{
  "num_hidden_layers": 12,
  "hidden_size": 576,
  "num_attention_heads": 18,
  "num_key_value_heads": 3,
  "head_dim": 32,
  "intermediate_size": 1152,
  "vocab_size": 12230,
  "hidden_act": "swiglu",
  "norm": "rmsnorm",
  "norm_place": "pre",
  "norm_eps": 1e-05,
  "positions": "rope",
  "rope_theta": 29400.0,
  "rope_fraction": 1.0,
  "qk_norm": false,
  "attn_scale": 0.177,
  "bias": "none",
  "tie_word_embeddings": true,
  "parallel_block": false,
  "extras": ["capped logits"],
  "init": "normal",
  "init_std_qkv": 0.0159,
  "init_std_o": 0.0,
  "init_std_up": 0.0159,
  "init_std_down": 0.0,
  "optimizer": "muon_variant",
  "learning_rate": 0.00945,
  "lr_mult_o": 3.0,
  "lr_mult_down": 3.0,
  "beta1": 0.95,
  "lr_head": 0.0108,
  "max_grad_norm": 1.0,
  "warmup_steps": 200,
  "schedule": "wsd",
  "decay_fraction": 1.0,
  "decay_shape": "sqrt",
  "final_lr_fraction": 0.05,
  "batch_tokens": 65536,
  "max_seq_len": 1024,
  "doc_mask": true,
  "train_tokens": 941900000,
  "max_steps": 14373,
  "dataset": "wikipedia_en"
}
MLP neurons of a small language model. Each row is named by its layer, matrix (down: output weights) and neuron, and shows model dimensions 48-239. Each number is 128 + 32 x the weight over its row's rms, rounded and kept within 0 to 255. Numbers have three digits each. A neuron's up and down rows have the sign that makes its largest values positive.
After each neuron's rows, "raises" lists the tokens whose logits its output raises most directly, leaving later layers aside.

L7.down869:147130117203105114138081129143080127152123185095103093150090143113138077144128130132114078101106136123148117162105130153125067128178122094178088112174177166165138138132102130126123135078147121136177124068116090101140113187152142079139145131065088161128142159102116099098124137051078115126155151136119149135130134162133127150130104119109112123159140118145101127141120136109180106151086105136124136177095147129118134149116131134089121089185164145155127123099092136127096089133122124078036143128127165108106170167106145000172150120127195074140114136153126090083106098123172116107
raises: " They", "\n", " This", " Their", " In"

L9.down728:116114116087070046155071166176064093150190167110090114153160113145142103142103124131144085188104032199123124139159153121099107103144164076134106105141130134094074115183155085119203125096133168141139099107085081157106160127136070138120129165142212119086118102130081149197161120123138149171181074082145168075152048201101061088164125112131166128099077111073130153083135148090143143130118148146130119119136173158084158169112149125098147111078183141111184163121099098163086074084112121102000090121142115079127118122094113054185156096121146141123135119130159093110121167137083082132
raises: " from", " during", " due", " towards", " after"

L9.down838:094143122110124138121153172120161074151136154139119107149150059085064168128132149111186099140157164133134111113096143150137134173131139135074155131152168104058094131148119107128150135213125152058132140085162147110167194179057060149165135137110095048087094102109187107131143116097092111043133092143141105117084087122154134167165130107139113101131076066145114102060148142146125119187096075177192094084148191134183180176107136111086152087133098129134171156064114111105142136131125192116057158169121122097134124077151179092126083154119198151140132110134117123178135148133197103113
raises: "ly", " its", " whether", " him", " the"

L9.down675:147097158116128208103116083158099149136062189135200116187157156099103135129113069163140136140199137158074127123151140161099132109075111127079138122163120157148140120083108129113095124080100143112088138139107091148132117150172137168152116143112068105167093122103131136139095098104109137084125144103126183095082193083134142110173170099114088161144206102064112103094117131181137118115122127125177114123120118134154077158143158168078098090074160136182197143116101182133062124131121091122217074106093164092106176131192162104119113118076140137116116176174145157142128160125106087159
raises: "e", "itions", "us", "ks", "is"

L7.down750:164156124096157132109088112152119153152085177071129039166113109140137126169166165134098117154091136168102131104149135083134119081137174165106142099115106131154131144104193114116129132084179139146202080079119121099165165114181080087154160129093142075128107172132124148136202102086125155168176060057130158090116158065133127125160105128165088108133150187123134072085108095107139156117123178164109102093177134159112161135112125133144164059135176161128131143187130066148126082163116146154089158069084069146117148107078118066170155100073166099144095121152102110127133173155078158161
raises: "hes", "her", "hip", "he", "h"

L7.down908:151121069100090149089176120097157088190130192102152135150123145055100163104133156141132125111126122112142075158112156126156181129223155077108146153143156074129094142166141156088116166185104127132106162068079137141146149167126147101083107156061100078148149119123145134093117080117125126128097152102145138180175151066135151153180132111135098126140144102105076155163109080153184069118122061135152142081101142120132105134117147148125084160117125076156138113171104157142137178101105186125000119101125106099126086125184098072145152086137104157090141142081141141115175143105124135104
raises: " he", " they", " was", " she", " it"

L7.down882:128174091182057094183137085103144081155146075138125089132177076128165159092178142115127021089133075151171104104114198078150130075174146163119196152130133156148139098137153145106167093149098123110169182069188075099099112125095094153139131187141118117136200124195111102079129176075072122065078107182159118113110106118124094152102143129161145124148111121127119119144062187170146131186099120102100104164160144064091151130143180127136109087144182053144147192144116163115125092066122166118108164111123127156116180116110055142104091109131093117112178155188134154166179148106123132121
raises: " that", " they", " it", " she", " he"

L9.down1133:076083185094092153094118073174144130156099202125077125116154102128135132166141128119114109142146137076127115114120118159136120108112106115100084129085087121094159075116179127126136112159086127067118151072110128097174155182121141099162143126122038114122145139115105116119153058151169102119122135136105117102109122107133109106113127134174122090145125093164119126188112136100044163141104144206198222125148130109139134149084186083160122143057205081122093109133186079170098164146116192095124100136105200070176071142109071098075115088144069087128137132176111134132181166148156150091
raises: " £", " ", " $", " about", "$"

L9.down1:105088090102137114124102116150111129103206147130152143144110180107102103149207158134151185153105130187118061177098169156158121112101124103149147118140098109117069167140176202128133153155166144177132133134100141134092065105155092082129140140089104120160138150147121218148101188115153075117200151160176162136155102189102147134057162151132151153125120118156125169152100110124183097123099115114122162101126131177144192132124140152108134107077124111159128141140151061110143148121169163147113130177146172153125111111137169110075142102128148117099081093137097124121130147125159180088
raises: "ll", "ol", "ler", "rd", " parts"

L4.down997:114135038141141109119123106080168124154094100092175119087175146126123173179177125161121162107109162167138106153146063148131097086103131120108108086112118153174143174128128137138136089142149097160185180098129124107087097128152102134119129105103041123179151122166091057158114140138095096115118126135130109151143142131136121079155131117133096125133118116163133108158078152118081147162130155141115095156123156156150171143136142150198192101112049198104140142155153136093164117137084212087000093157139090074158073161147109152114171100144217116107075088188112107111141108144111154161
raises: " own", " son", " brother", " father", "s"

L4.down937:168144065198114124170092074084173108100089176159076143178126127159145184138161110091069120090125110135129114108089122119150116144159115158189142096137090147189128164123127104128145133070139115158139157118058107177156131201114095102131131139153108158139143137133098067160111133089071151153109179141147083167150138167173067102113082110148126126105114099149126129103134141099119119142197147139102171156122130146157118159079143172163113128181112156084159086179110162117099189123105109127001103083089166168078136130120130123154130143120132103169101140141151127108138099097131095139
raises: "\n", " This", " His", " It", " There"

L5.down525:185101116105164170135143135069119143125138081129199210075108165117111146153113099171151173143132101132106145147120101105128093111070157140065103066147111147131048148085173102087090152129108112099109129102131160107116161157149108183142165138132006151144081100158117156174094173136058138150172115183107085085102101128122074125149123109163042120105113141153123066134106193103148110114070168157202165098107152117132116112136158125090111079100100113155154129087129199114103132155171162108000135106150155121151159137124143108103109123129132148136155127121098135088076160161170107126
raises: " the", " a", " their", " those", " its"

L7.down1002:142147166057166095109157124136091126146086157192107179133110121181078076122126102111166094106115098129183086168128169125129125125153131042144181104130125143164149143120169187141125108117141112103130133128161130175118101110184134118130199101072046155085146105128124054103096076131103112136103090148134128127131167183129165175090183082121109140081134108225133149148104124096122099107106160158121176121147130121060188082092160114135130092202100129109127137160128126149127098120157124179094120125136123143166100102139151091155106109123108142162130113106084132120120085096127101095
raises: "cent", "erve", "bles", "ne", "igned"

L4.down777:190106097110106125130153096165133168166133158087078061127121089125122123112115142120080124094121126113144168143110110115114175190136088148064120114148127089156140136136094112156137153166170164128148186080102140115158120092152108110084162074175088103105180095080127064078135088139103142170159185123114118106193132113153071125040139118129103112197074121144128091127182166132113100146113200091167111129117188122176114124121106172145125159132081186104145122118141145151076152097130190131047114090152106099158123122110119083132161145185128138071119135082090114134157179123100166125
raises: " been", " no", " several", " two", " separate"

L9.down1003:097105138118143129072169109104109196100178165143133148128168118138071159133137061100095168192150095137123188098113136143144122150062175097127119133133109171159101141199065188119045156106140166110119082108120122121183104120124083127093129136148130085073118149081108128112113103169131104169103185160101115149144116097126121146143073164155109166069106083103139120110119139086092187097149127134142093079105111134118103166144133146118132146096146053092140130040095108096058129107114066103188107119183157141156147142160127079159119132118106134113124106057152065158120102181112149135
raises: "air", "ability", "atives", "ator", "ance"

L7.down668:200165137130149119174110205092079123147085164112145098141140128195133124095132145112095134112125185179127118123142091136100130106125118096177121073135133135182106132122105178118117138110100103136106186101147150118163119172113159061144167159135148111126112124086118065166091186094114130128177174118176134172158114102132138141147144080103150139126110080114133090135139139119094141101093071086165152130116173112106148105155098112107153143115147107125196112119111109124057143164128110137038159112131111144128139138103117062145058171212137105160131170113060092038142184134173116172
raises: "\n", ":", "ex", "arth", "):"

L9.down756:136152109149131145132111132117098098093128116145098120076085105122124134101139162157160075152121119092127119120083113103131107136181109126094126159141150085082078108130135127107178106141139195124152144083064110094147182135118077155079160122065066048087104142117165158134184088086107114131113146143113127123160089101142070131158082154110097146146081103184107148116117123117159160190099130143149098114141126063108141115122099151113142151166114160125096144115106145166178126129164137127051156149051100122107073136160124107118124121141124083125151130154110108154123185105175127103
raises: " their", " the", " this", " him", " them"

L9.down1047:156133103175109141130125138094156139100180138051161149117116151141167100120122165150157180162161141153149151132160080135118120139088086123108139075165168098095086090108113139111148158094121176116144150146183107147127117076106164136116103126154114078068086129141160106092145166079145082137113098094170092087176151084083157209145164149123075120108155150104102221082107084122137165116112141120156117084125131125101119094112122133158130112121167147139142147136139134106135145184075177124181117105122125123068167140098157074130150155065146133067135094135107174096102151165088088155
raises: "ian", "ians", "ia", "ius", "iac"

L9.down1101:123119139169108080082128118114094117108153157112089180132063138127101082124134121122140130127156129177119111130118191132157107121192083097087083100108107169120088175113126101172168126118128116157155100147109090145120151088102134120089102118140112092125116139086175120099103150112065156032080112059121166124160148112192113155107190125118120173122142137107127123079134092098118117107130160127164138089096111083142149183119109127139162093175102133091150097140127106100087097107131151096165160122108130093141172143103140138072128153160116112116149109158110090134187170075049173133
raises: "ate", "ope", "ates", "ol", " Bank"

L9.down797:132134160083165118137161110091132115165141162202159090119124186129152121137185138123146091146194098109154156111128056071145101175099109118181095140094124108130126088184123095197121130092073147124176082155128147147144180125221193124147165167150208134173131124101141112106076178102143126139096083088079164124145115164172142102154184117157120088077138103122174122113130049056110143078117155089078087105155118116157133111092117124100147107089179130193101125139120170084109142118140104164056171121135224114141109134098111127187139144095183163078142096082150177102110122155092072107
raises: " born", " founded", " formed", " established", " opened"

L7.down575:145130135142082109146167151164150141086052083143095172071132124119121167109112104114148142160144133154156117130105121122105163161116093125079115126165150132201150145120152131180124144143140101067131124150064108121177152130111124158145136083149090183167134133148131122100136105173117151176183133156058147134130105133199109037096129088218130107154141121159100094090075137129066153065105104117190088231174174077149100134169103124149126155137182188102122095134143178167152112100130169177144165189146108149134159102179138136130102136128123141088149104198132084162132136125150134116
raises: "ime", "ze", "ures", "on", "ural"

L9.down457:119163110093111098129141123141137189111119139127088151162136156144137163110137136116113070125172107135080157103097108110112109183154107152126150162119131180194075137074139177117095127145136096117137160120139142070160102154118111081110054083076122167088109167116090092143072136113167094151088140150114083152128161107151092106142161156160142068100166048165070105152110150104111126148140123143157162159134211158110110113121173156145166155095155130097058159147108126111079134127136157139163099141127130186086118106108127083129132190117074093107153096112163040157149132130121124101
raises: " times", " years", " time", " days", " previous"

L4.down99:183170127111102132118132136166138099133177177133127071183094189149078073173071102135142109178148134087103156122087066106119168149148174122140110100151139143105148062161172138119149158123139093126112142128096105129129132141097157184134113090107088111097146173120142217108154126091082167112077113053102132130153103139127124136127155124184146135131088077103108092056139127128100099100124104122223084193144219108157112119107152075137156124131128119053100105158123135116154156141078111143000102124095140095132152095125126173105102108162202124165145104122116136118103177144165095144
raises: " have", " include", " indicate", " represent", " be"

L9.down877:145139163137127130103096148100097130156149174100100058126105111146107174168173141144112087085117180134104139041108138078146159124182125122127138187115094157127053100117093079155151115199128135165111108134126140078142172143124069178188136119128123107160090096166168086089155122169113181076150113159171118154098143146159186080137120106085136095184117114104106124140177125187139089081143115140120152133116137125118156155092128138123121121090081094116132111126139104111124128170128084127178083182099156173097111091041189118126095118138072140144169139124205143123103149116098136159
raises: " to", " into", " To", " onto", " toward"

L7.down740:159122191167131172148106109104125153104112117135180131096119083159102115164142100164153106124144141121097142121115072129107084161137160082113121087122137058095095124103147119111129121156126153084084109120143154117189204106130152107154108103142120110153129167126112123114144218124079108054129102095052093089076100146171080121153165108121094153085098092208105163186150089078109134111130131067172168136149105144127118167136179112137085103105230152054005109099115079127060155106145124120095127156211127100117075098104097143153154166103161132113104160112078137118092126208138152140
raises: " one", " two", " half", " three", " four"

L9.down362:107136153136095100047111090096107158143171192096097076115053115159154175168160163120105071118109159156155150117113130122146143099126194149138135102143125164151065116079112114143139125142085122153108134097130167112110097117159077101171098148126111135125137070143136151119116126094114137096148151185118184095113144074129098068155155137046095194175143167135078140089111086218106144097072154118152143118099148132121161089102117151113127143097045126168139071114114149134161157150153080108103102130112142163097154117063098164091063134084087156151161129149129143135128152106115131116
raises: " to", " To", " reach", "ity", "els"

L9.down323:101186151120153128114204150141134118138082144133213137148111099104114116123173150124157109155111166110148133110122128089083199119092135146092160127123147106149151116134137133177100138131165065154129133145193081111152146136153118188132163101171077086096133139139169108070100089152158083101120110155131135114121127142128178144092092116161124125129094092085176103059100120120106198118119143127134105097167141154131168143077124155139106124092126131147152111155147133162123104107105186151198109129085115105185136165157105093097212124135125124139123137146098138097100155100128146085
raises: " and", " &", "==", "akh", " et"

L9.down638:162099048166083150082182056103056092100171136140146103118106119153118160101095112101167139164162123170144138112108121120124150138154088150094160107129169100086112168116138133115098156112078111082133174122115136141086188175069107161156156068177058129140148174049150160104126140096073091087101114177113114131147107103160121109138094095091136087138102163179116134162125142099112069114110080160121166145171136151125132126122125170124160148165189116140185133103154121112150153177120112108011163096119117147144127113134194214126161146162158146176179158157119149132021133152205146077
raises: " the", " them", " it", " their", " its"

L7.down309:105167200152069166143105158152134141106150136170105152126073118151149087153087105165112175161177095146110170116100090143076128116117124188132117201115112176122149110136154117141161167125131096070099154156143084088129136086160125153143137156152037138141078173114150139161182179144111135065139160092165124126155146230116113101112139063134123159169154101164142155181156154156124101105148144137136135101227141152108151078114199100159054167157147111134155124119102184141072156158085132142120147115124161128141100141113153161129074138109145128116161090111130140125188156171116085104
raises: "s", "est", "cher", "ains", "ens"

L9.down333:111122206130111176089108103171108106092166195156163115181182112121176108133117171113196195101104138146142087103175110144151086131111127218107132110153165125168077150156196088171081112123125116095160152159175227136095126171096168172095092122090114107129079134133190143124075109111099114135093131097158111086111139142126155049096079125187154100136207146102099128186136106190126094118140175135151162080062150096087118104111151112167121188118135160110126183151106166122121085127135123099169152192146183159116146148177111077116182119076080108141118145120170049130161104145115125150
raises: " time", "one", " one", " way", " times"

L5.down138:117132127161146170086139104142130112093135162127143120120135113099110123085073142127162106138107169132089163109119131162113168119159107140040173125189175098134114175121148105182127178116140155061134153101118148108179164194101117193128173098163040156117119153125177133122121148156056127123120088123122079104130121103157147136193154102077091074061089102180154174117113171105196139161114042146153144143098134158149127151132167109124156136154162148090114107118127164138101136196123133137000127168030110152087079089147150153100129156183156164144163089130109096196169123120151206101
raises: " the", " it", " off", " them", " their"

L7.down722:234146123098069176082096138121135144161125184092160098121083164138120149137122157136123121148104139099115161126110154165143158186127149169103201110084143149101143119138126101149144150140137065165135135102147135125131104140095134173188113124141095141126158207156108137126174134065136157115106181102095152171164103134143141060094143152130091098088118108072116093082110209135131162115178110101187143185143228121135172143096183071137185145108127095081178121149096123120107138145071113122000050119141082107115103102135122187132126163121125150094120067150132110136100125124175182085
raises: " include", " have", " go", " serve", " represent"

L9.down593:173154128158093108130147119144107143113140130112152192173104099147116118092140086071113120101153104136118067181086128135119126087139114198116196135141128097148111126131171162134140112108134144130114155084096148063115127128129127147145142141128072163092111216143162118135150152090141169076120184179098087133117090162109168156194151097098077120155181096140153126107104139104112144086127063115099127138072161122135145082054109134136136114147171082207177168089082139108154146176172178138114166097137091107103097152146154110121114125152123189179146128117096126098075106124158058086
raises: " itself", " the", " it", " a", "ize"

L7.down788:067172205106105096109126124120148139148159116105137166109166153127153132093154052132174157144082182156216097174054123068130073136191167110114076122143151096185155153099166199123159115123191148177086111116111147165094114183164136116135070105119129148107147123151126157140185146166120157122083148070107144117121140136120084111137127168126109219139187168147168157141208157162147104091119146147166161126090149128158130207145170142073169133151125133106124145132101111136116085128095103073179116097135186130100115090115105098213137129150117117104093155102103077132126109064123130102
raises: " she", " he", "zh", " they", "He"

L9.down383:172143099115113086105141131145132108090168113119106179100112119116113151184112120159131073084086124149148089146135167131114135116119072071138066142103104158108176097183089132112133139139170135185087139169155138101195130082141134140162140109168123186124142164138165140070149112135119166117118102105058125082084128102130135126139117140113118132117078151145165175139129120114151096135094102114208129152148129120092064154135158044124144140131184143030114108141135101129124164120128085152000097108128157142103161209127117136132130166112134134105086078129098091125085101172120110108
raises: " are", " have", " were", " include", " come"

L9.down119:126166126076112152160086074090102107138069106096130157134115123136145106097091115080101103139139066068140108103161150098121122148116146119091137093088142117162172150131150100076107118121124187142092094081148230159114152112185133096130194040153131108130089212117150083072135159135107094128077105129169117125114085087169087093115133122193070130140119129103171135099147114116116127117117098171149148086169135112145158105125126081124090147129112144182099111144134143193090141116175211086167130101205097130155106169096113110096171145111153171125087112176162114153099055073192121160
raises: " ", " two", " I", " three", " Three"

L9.down473:181094168156142158188162099074129074063141158183143125131121100137140115111129093123167097150140076114082122196122118101106112167115134094122100084165148153150088072103109188092114046093168134089182086153078092074127124124093131183112130166099000121145119127072117103109152057192131105117078198135074149130187121148108099108141131143164124096109079111145173126185099123126069145140131085116141137099151103148129105139167134152094176159148095121133140156120111111132140065200146140126126100095126131131185116151154159104095150162158091131122097102087151088168113162128133072145
raises: " rest", " previous", " original", " above", " past"

L7.down555:171193061139060156137141109140128071176091173120178189109155146160150158155150136106057112116059130110099100140136155138114143131129116161117113127159113127133140187153177165152129142114162098092157107094094104134164171100091082087152128135066022109122149129115160119116157157122052121120078146089123145154143156074135057111150153120072123143138151137120112170134137104159152103162131126110137143128078158106115093144137086104135129114138106019131174169108070139150096175163102156104099128120113048126088140065129118116143150059181087114155129090123127135116088149101145156087
raises: " they", " it", " she", " he", " there"

L4.down682:130082070215104138152049090147146146150059171153128172173132101163138139120140191080109101117151100107128112146155127063155154129113103093110133096072096150131093088125118086165178155123084205090116156122132174166164101115182126145080147132170100146144084176120167134092130121144172039121129133118191181142131083115131163147088118081097101116210114140141114156180096129149165104149019131137131167123066124144114143127138118166158147101043095123071123122116081111125155196163123107175108164155126105153124117130169131163133129099158123127079142146113125137146075161173167110172
raises: "one", "day", "more", " kind", "gy"